config.yaml
n_layer: 9
d_mlp: 768
activation: "swiglu"
rope_base: 10000.0
tie_embeddings: false
lr_mult_o: 2.0
schedule: "wsd"
dataset: "wikipedia_en"
MLP neurons of a small language model. Each row is named by its layer, matrix (gate and up: input weights) and neuron, and shows model dimensions 96-159. Each number is 128 + 32 x the weight over its row's rms, rounded and kept within 0 to 255. A neuron's up and down rows have the sign that makes its largest values positive.
After each neuron's rows, "fires in" lists the words (lower case) most often at its 100 highest values on Wikipedia text that the model never trained on; "fires after" lists the tokens most often just before its 100 highest values on Wikipedia text that the model never trained on.

L6.gate28 [118 110  52 143 139 136 115 166  79 111 147 146 128 107 116 147 144 151 122 139 143 151 111 135 119  87 115 130 137 222 119 120 119 101 160 158 112 138 142 184 167 147 161  99  84 163 137 148 126 152 168 120 164 180 207 191  92 102 146 100 142  70 205  80]
L6.up28 [128 100 162 144 109  81  93 161  94 154 200 152 148 106 159 139 173 154 175  74 106 101 104 194 110 130 132 149 126 135  97 168 122 174 103 130 101  77 142  86 138  98 164 143 158 106 121 134 156 207 109 141 132 132 140 122 106  94 147 132 131 100 201 103]
fires in: "it", "he", "which", "she", "the", "also"
fires after: ",", ".", " where", "I"

L2.gate73 [114 130 153 110 138 102 120 180 110 122 137 178 118 120  95  81 160 134 153 146 174 129 156  81  95 130 127 129 107 100 218 148 135 115 130 200  81 113 142 138  99 114 180 119 147 136 169 110 171 166 138 144 128 147 122 135 144  88 136 160 140 122 152 157]
L2.up73 [132 140 137 146 137 146  91 174 157 138  70 154 107  89  80 104 146 115  96 141 167 118 166 120 110 136 121 145 147 130 198 169 139  74 122 184 120 157 147  91 111 145 183  97 139 139 137  97 161 142 127 105 111 166 130 178  93  85 156 193 168 156 105 100]
fires in: "australia", "america", "front", "professional", "bronze", "australian"
fires after: " Aust", " A", " f", "fess", " b", " com"

L2.gate763 [146 121 156 153 103 140 128 124 156 110 102  95  43 115 139 146 143 121 129 160 103 164 118 138 117  81 150 126 109 137 111 112 129 101  45 132 210 147 127 117  65 131 143  57 138 154 155 180 129 132 122 126 151 133 155 182  71 213 104  67 123 146 146 113]
L2.up763 [195 139 139 129 176 104 115 134 166 153 148 146 129 141 106 153 103  82 164 133  89 182 120 137 149 114 134 142  89 133 185 150 142 178  58 137 130 144 143 146 102 111 148 114 139 150 117 183 142 139 144 152 159 196  82 103 108 137 131 113 102 146 165 111]
fires in: "lab", "label", "medal", "labour"
fires after: "L", " M", " L", " l", "em", " b"

L2.gate590 [199 141 107 103 146 119 125 187 130  78 159  74 113 139 120 108 132 143 164 107 149  90 128 111  91 105  79 134 197 122  90 140 113 113 118 159 179  86 114 111 154 137 140 131  90  64 111 155 163 124 115 154 125 109  67 123 170 165 167 125 196 159 150 121]
L2.up590 [ 97 188  73 154 148 132 105  90 122 134  77 122 170 130 132 162 161 124 164 133 160 124  82 108  83  74  96 142 204 150 127 196  89  71  97 139 133  88 127  70 141 100 118 138 185 115 141  67  68  56 165 120 175 151 139  98 139 125  96 185 129 127 182 165]
fires in: "final", "ft", "front", "finals", "brought"
fires after: " f", "ron", " F", " V"

L2.gate350 [155 167 157  59 117 131 203 125 161 116  80 134 107 146  91 155 123 191 122 133 149 144 117 118 145  71 126  79 168 127 167 126 169  96 156  95 141 133 115 175 165 118 171 107  93 110 139 148 120 121 128 148 131 107  84  93 181 152 160 133 179 160 118 174]
L2.up350 [126 114 104 120 144 158 170  64  85 106 163 139 138 195  69 122 133 114 104 156 122 162 133 115 107 117 157  59 130  47 118  81 174 118 110 118  85 133 120  97 139 120 192 151 125 122 168 179  82  97 122 147 139 114 106 149 136 174 168 150 157 196 222 119]
fires in: "division", "der", "driven", "passed", "seasons"
fires after: " D", " d", " p", "r", " P", " se"

L2.gate558 [143 179  69 144 100 173 160 148 119 194 117 105 124 118  57 157 132  60 123 160  63 116  56  87 106 148  91  74 222 140 121 156 140  78 157 141  83 110 119 122 180 137 135 115 141  94 108 124 163 122 118 126 164 113 107 118 187 114  78 112 156 160 193  97]
L2.up558 [172 146 102 138  86  91 130 147 150 147 116  83 119 126  97 142  97 109 158 162 136 141  94 167 135 122  96 119 132 177 188 158  64  80 118  99 113 144 118 119 121 115 116 101 118 149 117  81 148  48 104 112  68 118 134 149 113  99 100 161 140 129 117 132]
fires in: "s", "made", "gave", "take", "artist", "takes"
fires after: ".", " g", "ak", " He", " B", " c"

L6.gate680 [114 167 117 124 100 168 132 137 105 124 167 168 104 113 218 131 135 120  73 108 156 146 132 159 101 109 150  79  99 172 137 132 167 118 155 132 128 216 129 138 172 136 103 101 102 129 171 148 145 108 119 128 174 175 148 105 144  65 129  99  85 131 148 153]
L6.up680 [163 121 148 148 114 118 134 103 117 118 117 100 140 146 145 161 160 136 121 134 147 134  99 121 135 193  59 111 155 113 125 176 131 167 107 114 188 158 124 157 195 131 121 115 128 102 103 144 146 111  87 146 170  99 119 102  60  86 142 127 110 104 143 160]
fires in: "he", "she"
fires after: ".", ",", "H", " where", "\n"

L2.gate230 [117 121  74 176 152 146 189 111 130  95 120 160 173 156 132 158 116 125 159 114 116 119 126 175 153  69 172  72 153 135 137 136 178 132 139 113 122  98 118 170  73 107 155 115 140  97 133 181 163  89 165 111 143 153 121 128 130 118 140 128 138 127 160  88]
L2.up230 [132 126 105 192 131 177 152 110 132  55 144 139 139 131 141 147 163 107 115 140  55 108 128 116 173  75 164 119 103 156 155 106 139 147 121 180 126 193 144 173 112 141 175 158 149 136 143 203 127 103 171  95  99 117 186 161 160 104 120  74 137 147 136 155]
fires in: "lab", "production", "produced", "label", "producer", "marine"
fires after: "L", " pro", " L", " Pro", "ro", " Mar"